{
  "hidden_size": 704,
  "norm": "rmsnorm",
  "qk_norm": false,
  "bias": "none",
  "parallel_block": false,
  "init": "uniform",
  "init_std_down": 0.00283,
  "optimizer": "adamw",
  "beta1": 0.9,
  "beta2": 0.99,
  "warmup_steps": 276,
  "doc_mask": false,
  "dataset": "wikipedia_en"
}
MLP neurons of a small language model. Each row is named by its layer, matrix (gate and up: input weights) and neuron, and shows model dimensions 624-687. Each number is 50 + 15 x the weight over its row's rms, rounded and kept within 0 to 99. A neuron's up and down rows have the sign that makes its largest values positive.
After each neuron's rows, "fires after" lists the tokens most often just before its 100 highest values on Wikipedia text that the model never trained on.

L3.gate1255:20 72 41 47 43 42 49 61 34 37 31 45 41 42 91 35 33 62 46 56 56 31 52 56 25 45 51 66 28 62 48 46 64 49 30 40 40 50 38 34 49 34 41 38 45 53 73 61 73 50 36 76 54 49 48 82 59 69 35 58 60 53 85 84
L3.up1255:61 47 50 65 43 63 34 53 39 24 16 66 22 59 69 33 42 31 62 64 67 24 61 53 63 62 42 72 49 50 60 57 34 38 47 43 34 46 59 43 53 45 63 38 25 57 74 62 58 50 39 80 64 39 51 33 62 54 50 57 72 71 49 71
fires after: " United", "S", " served", "′", " was", " Czech"

L5.gate1631:51 63 43 45 40 45 56 57 45 85 26 49 62 42 40 48 41 44 44 61 07 77 73 52 41 48 72 72 49 51 36 51 65 54 57 52 71 58 52 25 17 63 31 27 39 33 46 53 47 46 42 73 44 55 32 51 49 37 26 63 63 22 28 46
L5.up1631:22 49 58 63 21 61 36 54 60 08 36 53 52 47 66 35 62 21 60 61 58 52 51 16 48 55 52 83 59 38 19 40 40 80 65 66 58 39 63 44 37 63 33 55 50 49 40 71 57 57 39 69 32 69 45 52 31 49 40 41 50 35 49 56
fires after: "1", "0", " an", "9"

L5.gate529:47 19 61 63 52 42 88 75 52 41 27 12 56 49 44 43 47 70 36 44 36 46 81 50 44 68 32 41 63 60 74 54 95 33 73 83 37 69 36 59 29 42 41 57 55 63 58 54 50 71 51 55 48 58 29 45 34 28 29 76 59 41 88 46
L5.up529:37 52 28 81 58 49 37 59 13 53 22 54 28 49 39 55 47 70 72 61 54 56 75 41 65 55 28 47 28 39 50 66 63 19 52 41 67 53 51 83 60 54 62 53 54 26 66 26 37 34 50 57 57 66 55 32 75 68 43 44 42 44 28 39
fires after: "2", " of"

L5.gate1096:34 69 42 71 39 16 90 50 61 46 90 24 64 44 50 41 46 52 62 76 51 38 59 25 45 63 35 68 73 45 80 38 58 72 43 59 32 32 13 41 37 39 31 50 66 50 51 73 42 58 45 62 67 23 46 59 36 48 38 54 46 39 46 55
L5.up1096:41 67 31 44 39 71 79 25 73 45 84 42 39 57 33 43 51 30 24 39 48 27 52 47 49 79 39 61 51 58 43 56 63 48 76 73 59 52 38 65 56 41 50 39 48 59 67 45 70 38 44 20 34 26 41 57 40 46 69 72 59 58 24 59
fires after: "2", "0", "1", "-", "9", "|"

L5.gate1684:28 49 47 55 62 29 55 43 76 66 69 48 70 40 47 54 66 48 53 75 36 42 53 67 28 36 41 43 43 34 41 38 21 54 36 67 64 43 47 55 62 61 59 50 58 80 51 60 26 48 44 53 43 45 30 34 52 48 52 29 29 73 47 46
L5.up1684:60 60 40 63 58 39 65 65 42 53 53 39 35 22 22 54 54 37 73 48 38 59 43 78 53 45 55 41 66 15 54 49 23 41 55 46 69 57 22 62 27 35 45 63 81 54 30 62 53 39 42 71 59 56 43 50 63 42 49 88 47 61 64 24
fires after: ".", "O", "A"

L3.gate1758:34 47 77 55 45 51 52 63 38 37 51 67 60 56 54 69 44 54 26 80 50 90 63 44 44 65 53 41 54 73 13 39 48 55 63 69 33 47 28 49 25 45 52 52 64 58 44 24 45 73 40 79 38 45 43 17 76 52 37 43 67 39 57 06
L3.up1758:45 45 59 62 99 58 60 27 34 42 51 71 70 24 63 63 28 58 30 66 58 46 40 53 58 62 50 63 50 67 73 53 69 35 47 30 37 68 42 51 11 22 49 37 58 57 65 50 54 35 47 73 65 45 61 19 35 39 67 52 46 67 63 50
fires after: " University", "s", "com", "em", "z", "rg"

L3.gate1617:30 31 45 48 50 49 42 49 69 61 23 42 32 66 49 44 26 36 48 57 45 28 70 65 49 49 47 55 65 40 56 53 35 41 33 44 41 58 63 56 52 25 24 43 62 33 67 29 74 64 69 66 32 61 40 42 84 56 55 38 72 42 43 54
L3.up1617:53 56 15 20 60 45 49 50 33 71 40 31 60 77 17 35 28 44 69 47 60 60 68 61 73 61 27 48 85 45 52 58 43 35 58 49 82 78 22 49 46 58 36 56 45 71 60 23 40 59 73 56 23 24 52 40 41 34 64 73 60 27 48 42
fires after: " is", ")", " was", "\n"

L3.gate1557:70 33 51 39 77 21 68 39 58 42 53 18 31 42 28 56 64 55 55 72 40 45 50 45 20 30 40 36 69 16 56 70 40 25 63 41 63 79 28 53 60 49 60 33 71 42 57 37 37 73 75 41 72 56 32 68 70 54 24 27 32 68 48 55
L3.up1557:64 50 57 70 28 35 69 43 67 36 66 37 34 45 52 47 74 66 59 42 53 40 62 65 48 42 63 60 45 41 84 55 57 48 72 57 28 30 33 54 59 61 47 65 40 47 38 57 40 46 56 49 27 56 66 60 53 58 47 71 70 69 86 46
fires after: "3", "2", "1", "6", "7", "0"

L3.gate723:68 58 48 45 24 72 63 10 45 45 65 45 68 51 67 43 23 55 25 32 52 54 77 44 59 45 73 66 33 63 64 40 35 52 53 54 38 35 52 61 36 78 48 56 60 55 72 32 57 78 57 74 68 61 29 62 55 56 39 41 68 36 49 67
L3.up723:42 60 56 45 74 38 73 75 37 36 50 25 26 48 32 82 28 60 40 52 58 43 39 45 60 34 54 53 36 34 45 52 47 52 51 21 54 50 59 68 80 57 38 41 60 74 62 39 34 46 68 54 85 62 64 37 30 53 33 83 95 48 26 43
fires after: "1", "s", "0", " time"

L5.gate1464:61 58 65 38 60 32 88 27 57 49 44 29 42 40 35 74 40 46 43 46 28 59 71 36 36 31 57 50 70 65 36 38 52 45 77 39 57 50 40 51 48 39 32 54 83 33 72 55 51 63 36 39 43 70 45 18 58 58 30 47 61 49 58 54
L5.up1464:39 40 28 37 37 42 58 61 66 54 46 60 72 57 61 39 44 38 57 83 57 75 47 35 39 52 56 67 71 51 27 53 74 43 51 53 70 46 37 25 50 56 62 51 69 67 56 35 63 76 59 61 67 30 58 46 64 61 49 73 74 47 39 71
fires after: " is", ",", ")"

L5.gate524:60 58 47 28 39 53 63 84 53 73 53 41 39 50 50 44 38 23 40 59 41 31 37 39 41 81 55 48 29 52 23 70 22 49 70 46 26 41 28 64 62 37 77 34 59 38 52 45 63 49 36 57 44 31 32 29 41 65 67 50 24 83 68 30
L5.up524:49 44 59 58 54 41 55 53 60 59 48 74 61 25 59 61 82 68 24 20 22 55 30 26 21 52 65 33 54 27 61 72 36 42 42 70 31 65 61 46 40 41 41 25 32 60 55 46 72 44 34 56 46 55 28 22 52 54 60 55 52 52 60 51
fires after: " ", " on", " the"

L5.gate778:52 58 54 59 53 52 73 66 66 16 78 75 56 71 42 46 30 56 36 48 36 64 36 63 54 55 57 56 56 63 73 56 57 56 66 49 43 39 83 25 53 52 47 60 70 32 50 45 57 40 60 72 43 67 36 43 41 77 41 62 61 67 33 29
L5.up778:81 64 64 53 32 66 74 40 55 11 92 50 48 42 53 54 39 62 36 62 58 55 23 46 32 39 43 32 22 58 46 32 47 45 56 56 59 56 61 50 46 54 41 70 80 41 40 33 46 49 52 58 62 50 59 50 58 65 55 43 29 50 56 48
fires after: "2", "1", "3", "4", "5", " "

L3.gate1503:54 65 17 25 76 46 57 32 33 40 53 56 72 34 27 52 31 57 50 44 43 41 58 88 48 51 78 48 57 44 36 64 54 45 56 30 35 73 46 18 40 38 85 39 70 66 63 47 44 20 44 30 59 67 43 44 48 37 44 72 41 46 27 52
L3.up1503:67 73 43 56 48 42 64 43 61 55 53 41 44 62 44 59 62 51 79 70 52 64 24 57 39 33 31 65 82 79 54 73 32 78 26 42 71 69 47 40 35 51 42 64 56 26 45 60 76 53 40 28 32 46 37 38 49 53 55 52 73 39 52 60
fires after: "-", "é", " Mad", " on", "D", " —"

L3.gate1293:48 59 39 52 63 68 48 65 62 51 47 41 59 52 46 30 43 69 40 30 55 85 49 61 54 63 29 48 54 53 47 40 43 30 38 54 60 60 44 28 62 61 65 31 41 47 52 30 79 55 46 36 54 43 66 54 61 49 45 71 71 36 66 59
L3.up1293:40 54 72 63 53 34 57 49 88 56 51 42 33 51 22 49 37 13 31 61 80 72 45 68 48 73 56 52 35 34 49 43 63 57 39 62 66 38 34 65 41 28 70 71 55 71 72 55 35 56 35 40 13 49 53 62 70 40 53 60 61 54 16 41
fires after: "s", "S", "st", "t", " S"

L5.gate56:62 58 33 30 70 63 44 68 71 57 27 47 42 62 30 48 49 66 63 53 42 42 65 46 45 27 51 57 48 23 56 38 49 61 59 30 74 46 32 59 74 47 54 52 72 51 45 52 51 79 31 47 30 32 47 62 70 62 28 19 73 83 51 35
L5.up56:14 72 52 51 58 55 48 29 36 66 59 59 53 32 46 56 92 44 45 73 29 97 50 36 76 61 51 61 41 41 62 75 58 68 48 44 57 33 33 61 46 53 51 62 51 49 56 32 27 40 66 65 31 56 46 56 61 42 64 60 43 92 43 50
fires after: " ", ".", " A"

L3.gate1204:71 41 76 36 52 48 77 24 57 59 63 49 38 49 67 30 53 49 48 39 51 59 43 46 40 62 41 58 46 33 64 52 53 50 28 45 14 65 06 76 53 18 30 61 73 37 38 40 54 58 60 56 55 53 33 36 65 63 76 46 45 70 31 36
L3.up1204:51 73 45 36 38 39 64 59 48 63 67 66 42 46 54 29 45 54 65 58 38 65 69 80 62 41 60 21 77 45 71 57 54 36 38 64 49 24 56 51 63 42 62 47 75 61 57 64 69 50 56 22 58 45 47 46 37 27 10 74 57 69 70 23
fires after: "6", "2", "1", "3", "form"

L3.gate742:43 45 57 29 62 39 56 71 65 51 38 44 30 62 63 51 39 58 59 88 62 54 91 53 50 59 65 51 49 53 49 24 56 77 55 64 40 24 37 38 45 45 62 47 61 47 79 26 56 56 70 43 68 35 37 40 53 56 30 59 41 46 67 61
L3.up742:48 65 19 66 50 40 42 36 48 22 47 58 39 60 51 54 51 53 56 55 48 83 42 33 46 46 49 53 54 68 34 38 58 51 35 19 43 25 44 99 31 48 40 32 49 72 46 46 45 55 46 57 75 60 56 46 53 52 40 32 83 46 63 39
fires after: " St", " Dr", "d", "t", "st", " Mr"

L5.gate1359:41 36 66 39 58 78 59 28 63 41 84 35 51 44 43 57 52 57 59 40 51 17 69 39 46 40 37 34 30 35 23 74 44 37 50 53 44 40 43 45 52 41 57 46 71 51 57 50 64 73 70 36 71 72 61 46 53 34 51 57 32 30 51 34
L5.up1359:47 56 58 68 52 50 40 56 53 36 59 69 67 54 35 62 56 49 96 58 62 62 60 61 53 57 52 43 49 64 53 58 54 54 30 40 53 46 53 25 49 58 50 84 65 41 80 33 44 42 52 47 28 42 30 44 18 33 64 45 45 47 42 54
fires after: "0", "–", "9"

L3.gate29:47 36 55 40 28 56 51 53 33 88 55 30 51 63 79 39 27 30 68 49 48 45 65 57 51 48 21 39 64 45 71 38 56 45 36 51 37 50 44 46 41 35 75 47 42 34 41 45 79 34 24 48 49 56 33 70 81 87 55 58 37 68 74 46
L3.up29:53 39 45 41 18 53 69 60 55 66 57 55 26 61 34 55 31 61 58 48 60 63 51 60 44 47 46 50 41 54 54 57 34 63 77 68 31 41 62 58 72 29 46 77 59 40 55 59 72 55 25 62 44 77 50 52 74 28 44 38 31 46 53 43
fires after: "\n", "0", "1", "2", "B"

L3.gate867:35 34 53 09 32 58 34 54 45 51 63 43 38 69 65 69 34 54 44 43 50 54 65 47 54 62 59 35 49 13 47 38 54 42 42 56 47 28 28 57 48 31 17 49 40 74 59 43 50 80 44 53 45 79 62 81 41 59 43 44 71 61 50 50
L3.up867:50 20 56 18 74 46 71 39 64 25 35 55 41 49 45 58 51 66 41 30 44 65 58 56 29 70 51 19 54 47 87 35 61 31 55 46 56 71 48 56 65 75 51 70 60 34 49 44 79 48 81 58 71 68 46 67 66 53 34 63 46 48 60 57
fires after: "0", "2", "5", "4", "1"

L5.gate1484:37 47 41 30 56 45 59 42 28 53 76 44 58 54 28 66 58 67 58 64 60 56 60 71 45 43 61 52 43 17 52 54 64 42 39 38 51 50 55 60 86 18 57 45 45 47 47 67 39 39 34 73 62 50 41 46 53 72 42 61 51 50 20 43
L5.up1484:57 59 53 51 41 37 51 57 49 57 48 48 54 50 25 17 61 46 37 77 39 55 24 32 15 53 31 52 46 56 46 22 49 54 16 49 36 64 43 63 34 30 75 60 68 53 12 58 39 61 45 41 47 44 39 42 58 23 41 18 55 37 56 53
fires after: " ", " K"

L3.gate1519:54 27 57 35 66 42 36 44 47 39 30 58 31 77 26 71 55 44 61 48 34 52 41 63 40 35 42 34 56 36 40 48 44 31 49 55 38 60 40 38 53 50 52 49 49 69 54 24 78 33 60 56 55 54 52 41 56 44 42 74 75 50 54 44
L3.up1519:38 58 58 31 38 59 49 85 69 75 36 55 49 42 63 67 52 47 43 57 46 45 35 39 90 50 65 35 54 66 28 42 65 55 40 50 63 30 65 69 67 40 35 66 62 34 39 46 34 38 70 39 60 60 51 34 48 31 61 40 73 48 68 44
fires after: "\n", "g"

L5.gate1787:70 58 60 73 51 45 78 52 52 45 52 62 77 46 52 54 67 41 56 43 47 24 47 37 62 45 41 39 47 26 43 39 60 49 62 37 62 30 80 51 58 39 35 42 48 44 55 57 56 56 40 72 61 45 39 61 37 57 53 56 85 60 35 32
L5.up1787:60 39 53 31 45 49 53 22 34 22 54 54 33 34 61 53 22 74 46 41 57 41 55 42 37 69 77 67 61 35 64 37 56 60 02 29 34 44 40 23 79 48 74 42 77 56 26 54 43 34 49 55 62 58 73 53 50 29 47 34 42 25 40 59
fires after: " "

L5.gate1539:71 34 39 56 53 56 56 47 83 38 33 45 74 52 60 49 49 79 50 54 77 38 50 65 28 45 49 63 87 52 28 42 37 37 79 69 40 58 65 72 60 39 44 42 56 48 51 65 56 35 52 49 41 59 38 37 77 38 67 14 59 15 59 49
L5.up1539:34 34 63 62 69 46 56 39 45 50 33 41 47 75 70 32 49 65 48 37 66 66 78 59 47 62 94 75 60 55 47 42 54 76 34 41 78 66 47 55 55 56 65 41 40 50 81 70 46 38 57 67 59 59 48 55 40 59 53 51 46 41 68 55
fires after: "\n", " is", "th", " also", " was", "|"

L5.gate1034:34 52 37 53 64 49 74 45 44 27 40 54 49 15 66 54 39 32 45 56 38 77 57 48 34 57 71 56 35 58 37 55 45 70 64 52 32 47 29 29 91 34 34 34 48 26 42 52 55 44 59 57 34 41 31 71 52 53 39 68 33 26 57 52
L5.up1034:45 29 58 33 83 43 58 54 54 47 65 57 70 30 41 55 94 44 76 34 61 63 40 28 35 56 61 48 30 38 77 65 43 83 27 38 57 49 31 63 65 60 36 54 66 45 73 39 45 51 40 41 44 60 47 59 66 68 78 48 24 50 49 60
fires after: "–", "0", " |", "9"

L3.gate1703:09 43 55 07 51 58 76 39 26 58 47 27 30 48 37 69 45 75 60 44 56 53 43 44 52 43 30 56 47 44 62 51 48 45 63 23 63 70 34 63 31 58 60 45 47 39 38 32 43 78 69 58 46 18 39 55 49 61 49 40 38 61 48 86
L3.up1703:62 42 37 54 43 55 31 52 76 65 39 39 53 45 59 73 42 43 65 42 53 43 45 67 49 36 61 73 43 13 56 42 43 41 40 69 79 21 62 23 68 32 65 67 42 61 56 44 21 51 30 31 46 47 58 48 00 40 36 68 50 13 36 48
fires after: " such", "t", "s", "p", " serve"

L5.gate117:17 38 65 69 73 24 56 60 61 56 60 24 45 27 53 55 42 27 39 39 75 38 78 42 47 33 61 51 61 46 28 38 43 74 38 19 67 36 38 40 10 31 40 38 77 76 63 62 76 46 69 68 77 70 51 66 32 68 55 30 52 56 66 37
L5.up117:26 06 49 58 67 60 27 38 39 60 39 80 23 43 49 59 82 44 41 37 73 40 82 43 70 70 48 70 64 54 70 33 52 66 64 45 45 70 61 45 74 58 55 71 57 52 84 29 51 21 50 53 59 36 39 76 66 74 40 57 50 57 57 29
fires after: "-", "0", "9", " |", "2", "\n"

L5.gate1123:45 45 40 30 63 53 51 38 39 55 54 48 67 47 59 74 11 43 53 51 29 38 46 48 38 36 39 48 44 41 45 59 51 50 50 59 34 45 72 24 56 33 53 67 83 31 42 58 46 61 69 37 65 53 27 62 65 60 59 41 48 34 73 47
L5.up1123:48 37 30 41 62 64 32 55 40 45 55 73 50 70 52 52 48 54 30 39 70 44 67 64 57 70 82 63 52 68 44 52 68 35 61 51 52 46 60 67 27 47 35 51 42 36 40 17 16 53 69 54 41 65 46 32 39 56 68 74 56 60 32 79
fires after: "0", ",", "5"

L3.gate1561:47 28 33 50 62 15 53 63 88 62 48 42 74 63 40 67 43 49 78 60 58 54 73 75 38 48 39 52 48 37 65 56 36 59 53 40 43 40 53 47 55 82 31 67 61 57 32 42 58 52 75 55 91 46 44 63 49 66 48 50 51 50 78 58
L3.up1561:30 60 64 42 60 45 53 75 68 52 45 66 44 82 43 49 33 30 39 24 52 72 54 58 63 34 08 50 51 31 22 28 42 22 41 51 34 56 58 15 59 67 51 70 58 46 56 36 49 25 68 64 52 64 53 73 25 41 39 51 42 69 47 54
fires after: " the", " The", "The"

L5.gate948:29 59 48 55 41 47 43 64 47 67 49 36 38 36 25 47 52 63 62 34 37 60 47 60 58 32 45 68 50 36 37 55 55 50 23 34 22 53 41 59 69 37 38 52 52 54 72 54 71 62 35 50 37 56 12 65 43 75 34 41 64 39 47 60
L5.up948:43 48 57 37 40 58 34 44 49 40 42 48 61 50 35 58 72 60 39 62 36 82 51 33 62 38 50 49 33 47 68 38 47 61 63 39 39 48 33 43 23 50 42 46 56 26 57 98 21 37 29 37 60 56 39 49 30 70 64 49 66 64 50 42
fires after: "2", "1", "3", "4", " +", " "

L5.gate1281:50 65 46 73 48 38 45 25 64 32 51 70 56 51 49 46 28 58 43 49 46 54 32 47 48 39 54 48 48 55 41 51 65 14 54 43 47 50 46 25 74 70 31 50 53 54 60 66 46 52 41 53 56 46 66 63 66 71 48 62 28 56 53 32
L5.up1281:17 51 66 53 32 54 19 54 66 56 35 49 61 43 44 47 51 33 41 20 50 38 64 51 49 38 41 43 60 53 36 39 54 14 30 68 70 42 47 19 30 71 44 59 19 36 46 54 38 63 62 51 56 70 42 63 32 33 57 44 77 52 48 48
fires after: "1", "2", " S"

L3.gate617:48 68 51 74 45 39 60 65 39 57 12 27 53 70 62 69 52 62 35 42 52 58 64 58 56 82 49 40 35 22 45 35 46 21 51 68 35 58 14 06 52 36 27 47 48 57 36 84 13 39 46 65 46 41 24 57 50 38 43 53 39 57 63 58
L3.up617:43 57 38 43 59 49 55 50 57 48 43 65 57 07 57 74 78 61 59 39 30 33 51 45 64 45 73 30 87 54 71 62 34 44 72 51 55 49 26 44 47 47 68 37 58 39 63 57 28 44 56 32 56 66 48 64 29 40 54 44 49 57 44 46
fires after: "s", " S", " Pan", " Os"

L3.gate510:79 64 59 51 32 49 83 48 36 42 56 54 61 49 42 44 51 29 39 45 51 65 46 56 48 32 73 64 44 61 48 57 36 47 64 54 43 58 53 17 29 15 26 66 51 45 51 81 38 51 60 47 54 26 35 74 37 52 14 64 54 60 25 39
L3.up510:56 67 69 37 46 42 44 64 70 14 35 37 77 37 56 20 46 50 66 51 56 55 44 34 66 56 42 52 49 42 52 37 55 61 53 65 27 19 56 66 69 23 73 50 71 90 34 48 50 55 43 73 36 50 57 55 71 48 55 29 59 44 53 57
fires after: " ", "1", "2", " played", "0"

L3.gate42:34 46 38 38 45 34 70 58 85 78 64 33 55 42 61 48 48 73 26 60 58 55 38 55 29 51 37 75 66 49 45 89 50 51 33 45 46 34 58 36 35 33 32 61 98 36 60 51 70 59 45 46 62 81 45 34 45 57 43 44 45 59 67 43
L3.up42:51 36 39 30 58 37 63 32 70 52 66 77 34 45 36 49 51 72 47 55 50 87 31 51 58 49 45 46 41 26 54 49 49 55 46 43 50 65 43 52 58 61 28 47 43 44 84 32 72 53 74 33 75 62 43 69 46 74 44 99 60 88 49 52
fires after: "1", "2", "5", "3", "9", "0"

L5.gate1676:60 62 43 41 39 47 54 37 51 45 36 67 37 59 27 18 47 63 61 48 42 44 51 55 46 50 61 87 37 37 56 44 40 77 38 53 48 50 56 20 39 33 18 56 42 45 52 65 26 65 11 36 63 56 56 52 58 52 45 46 58 46 44 46
L5.up1676:49 45 55 49 71 38 67 57 55 30 71 61 75 65 51 65 57 42 57 47 48 80 76 29 37 35 50 50 59 38 42 65 66 48 52 43 53 40 45 35 32 41 59 51 58 27 61 63 51 89 47 77 59 63 28 55 44 40 42 55 49 40 65 55
fires after: " ", "1", " $", " £", ":", "€"

L3.gate456:53 46 27 41 69 81 37 71 37 54 33 48 58 48 46 22 29 48 48 64 61 51 80 53 70 46 54 55 52 25 21 62 41 63 60 43 48 20 57 55 36 68 56 21 42 55 56 44 55 79 55 52 45 70 38 55 46 47 22 32 66 27 99 41
L3.up456:50 46 32 74 20 55 47 41 38 64 43 37 61 36 34 56 77 41 63 65 66 71 69 75 49 66 15 61 53 50 40 63 54 45 33 11 47 50 58 28 40 51 28 54 79 49 62 61 61 56 53 33 48 68 52 52 52 34 63 26 34 72 21 47
fires after: "'", " the", " a", "’", "s"

L3.gate1807:63 38 28 58 81 78 31 57 41 65 41 43 74 56 59 57 58 40 40 45 43 48 60 60 62 70 71 48 31 47 46 58 59 21 45 66 43 53 56 53 47 39 48 45 36 43 72 21 49 59 61 48 46 37 58 17 50 22 38 54 62 67 76 61
L3.up1807:49 61 61 51 36 25 30 44 44 33 52 68 43 45 62 59 45 45 27 47 64 65 29 45 51 41 79 31 61 39 73 44 78 41 56 74 46 83 52 49 58 36 19 47 60 67 55 39 65 45 61 41 43 69 85 59 56 63 30 60 81 48 67 55
fires after: "\n", " P", " App", "′"

L5.gate818:45 49 34 29 56 60 55 47 31 51 18 60 40 38 44 74 53 42 28 49 55 45 43 07 14 64 73 47 49 31 54 56 46 39 47 45 42 65 54 57 60 48 65 53 44 44 47 25 65 76 48 53 32 69 48 33 75 45 46 47 45 80 40 56
L5.up818:69 32 40 48 76 73 68 40 48 57 29 54 42 51 88 34 57 50 39 29 46 57 57 45 44 65 71 47 48 36 55 54 64 48 45 58 28 79 53 64 84 45 43 54 37 46 62 43 69 64 31 55 53 48 45 47 75 67 74 53 41 53 45 27
fires after: " ", "\n", "==", "|"

L5.gate418:41 29 59 55 47 60 60 70 38 63 76 71 52 55 55 45 53 61 64 73 54 77 78 54 55 59 61 55 86 36 69 28 23 55 59 55 58 56 59 30 60 71 39 48 63 50 78 53 79 56 47 50 44 64 21 43 57 51 47 47 79 23 39 57
L5.up418:34 38 90 43 61 68 59 57 75 65 37 43 44 43 71 58 38 29 37 23 39 58 60 39 36 44 32 57 31 49 53 17 58 29 44 43 41 33 32 40 50 32 32 84 13 34 54 39 47 69 69 77 82 63 41 63 62 55 37 31 43 28 35 40
fires after: "2", "1", "0", " the", "4"

L5.gate1474:43 56 44 69 45 52 37 72 80 43 20 31 57 76 72 63 38 38 37 51 45 48 31 66 51 42 51 33 29 46 47 40 38 58 81 42 82 55 19 48 33 32 30 39 44 69 36 48 30 63 70 23 56 65 60 52 39 37 36 23 49 39 65 69
L5.up1474:72 65 36 40 52 63 32 54 65 42 53 43 72 71 59 62 48 53 68 54 50 53 17 43 24 47 58 59 37 73 26 27 33 64 44 59 27 72 74 62 53 60 37 57 64 71 36 68 52 58 40 31 45 23 52 32 46 43 74 52 35 49 51 61
fires after: " |", ";", ".", "9", " "

L3.gate381:36 49 35 43 48 54 65 41 59 71 45 28 43 67 44 60 31 58 59 44 52 42 59 48 57 63 55 53 33 36 28 58 46 11 62 59 39 63 52 39 31 65 53 57 30 44 44 45 52 28 54 63 44 44 53 56 94 47 28 43 62 54 71 58
L3.up381:37 51 64 45 78 38 46 53 62 42 35 54 51 35 09 47 40 60 62 29 66 46 41 20 46 75 30 67 81 47 53 49 68 63 41 46 39 61 10 31 13 65 57 30 82 49 63 52 50 40 54 40 30 44 51 53 31 76 49 50 57 41 46 41
fires after: "\n", "s", " of"

L5.gate929:32 55 38 71 78 34 67 70 52 78 42 44 65 47 27 51 44 24 64 49 43 35 57 64 43 29 56 35 44 46 78 65 28 60 51 35 20 68 23 43 44 67 38 29 31 42 76 61 57 46 44 52 57 64 75 54 62 75 53 30 30 68 42 44
L5.up929:69 50 45 50 61 55 52 44 16 51 15 50 35 54 58 52 41 32 57 47 39 45 46 49 53 15 51 56 42 42 67 43 41 36 73 41 72 65 52 53 80 46 42 55 54 47 38 41 53 59 57 52 32 29 41 42 12 50 67 53 48 56 83 38
fires after: ".", "6", "7", "3", "5", " "

L5.gate644:50 50 49 19 38 63 59 45 34 38 72 57 42 49 39 38 59 41 69 47 67 55 68 66 51 74 56 48 69 26 68 53 51 56 35 67 51 29 74 36 63 29 38 36 17 49 56 26 60 63 60 70 62 36 36 80 37 66 65 26 47 32 60 52
L5.up644:25 57 57 54 91 48 70 55 44 39 35 45 44 68 60 42 02 50 30 61 44 56 60 54 36 61 56 64 17 51 42 63 60 42 66 51 00 50 62 31 62 27 53 47 76 42 54 44 51 61 53 75 35 41 41 69 64 47 43 46 35 36 44 27
fires after: " in", "In", " In", "1", "7", " "

L3.gate811:30 54 55 15 64 54 44 36 56 54 50 51 61 60 51 47 36 47 32 47 48 60 62 51 71 42 45 39 43 26 47 51 51 45 33 69 55 58 60 61 35 57 40 68 60 56 60 41 65 44 51 53 46 55 64 49 41 64 28 50 79 38 87 44
L3.up811:50 27 54 65 46 88 49 40 15 46 70 56 91 35 45 63 56 36 48 43 50 76 56 69 63 51 56 47 72 47 39 38 52 55 76 57 33 50 56 50 48 40 34 59 25 57 45 54 54 56 50 48 88 42 48 64 59 62 37 55 55 54 61 36
fires after: " the", " The", "The"

L3.gate779:56 65 44 35 79 54 39 60 33 58 30 38 39 65 56 69 24 42 68 83 33 70 59 34 39 48 42 51 58 64 39 48 43 44 44 44 57 36 20 48 53 54 49 45 72 48 37 39 52 64 49 57 61 65 71 62 29 57 40 59 62 19 56 70
L3.up779:48 57 52 67 43 60 64 50 42 73 63 39 45 54 60 36 36 64 58 58 38 52 73 57 75 53 24 62 54 45 60 39 54 30 56 24 40 63 29 65 47 23 28 48 36 45 46 47 61 07 62 42 47 52 49 54 76 31 28 41 66 46 38 58
fires after: "s", " a", "ba", " Bur", "left", "b"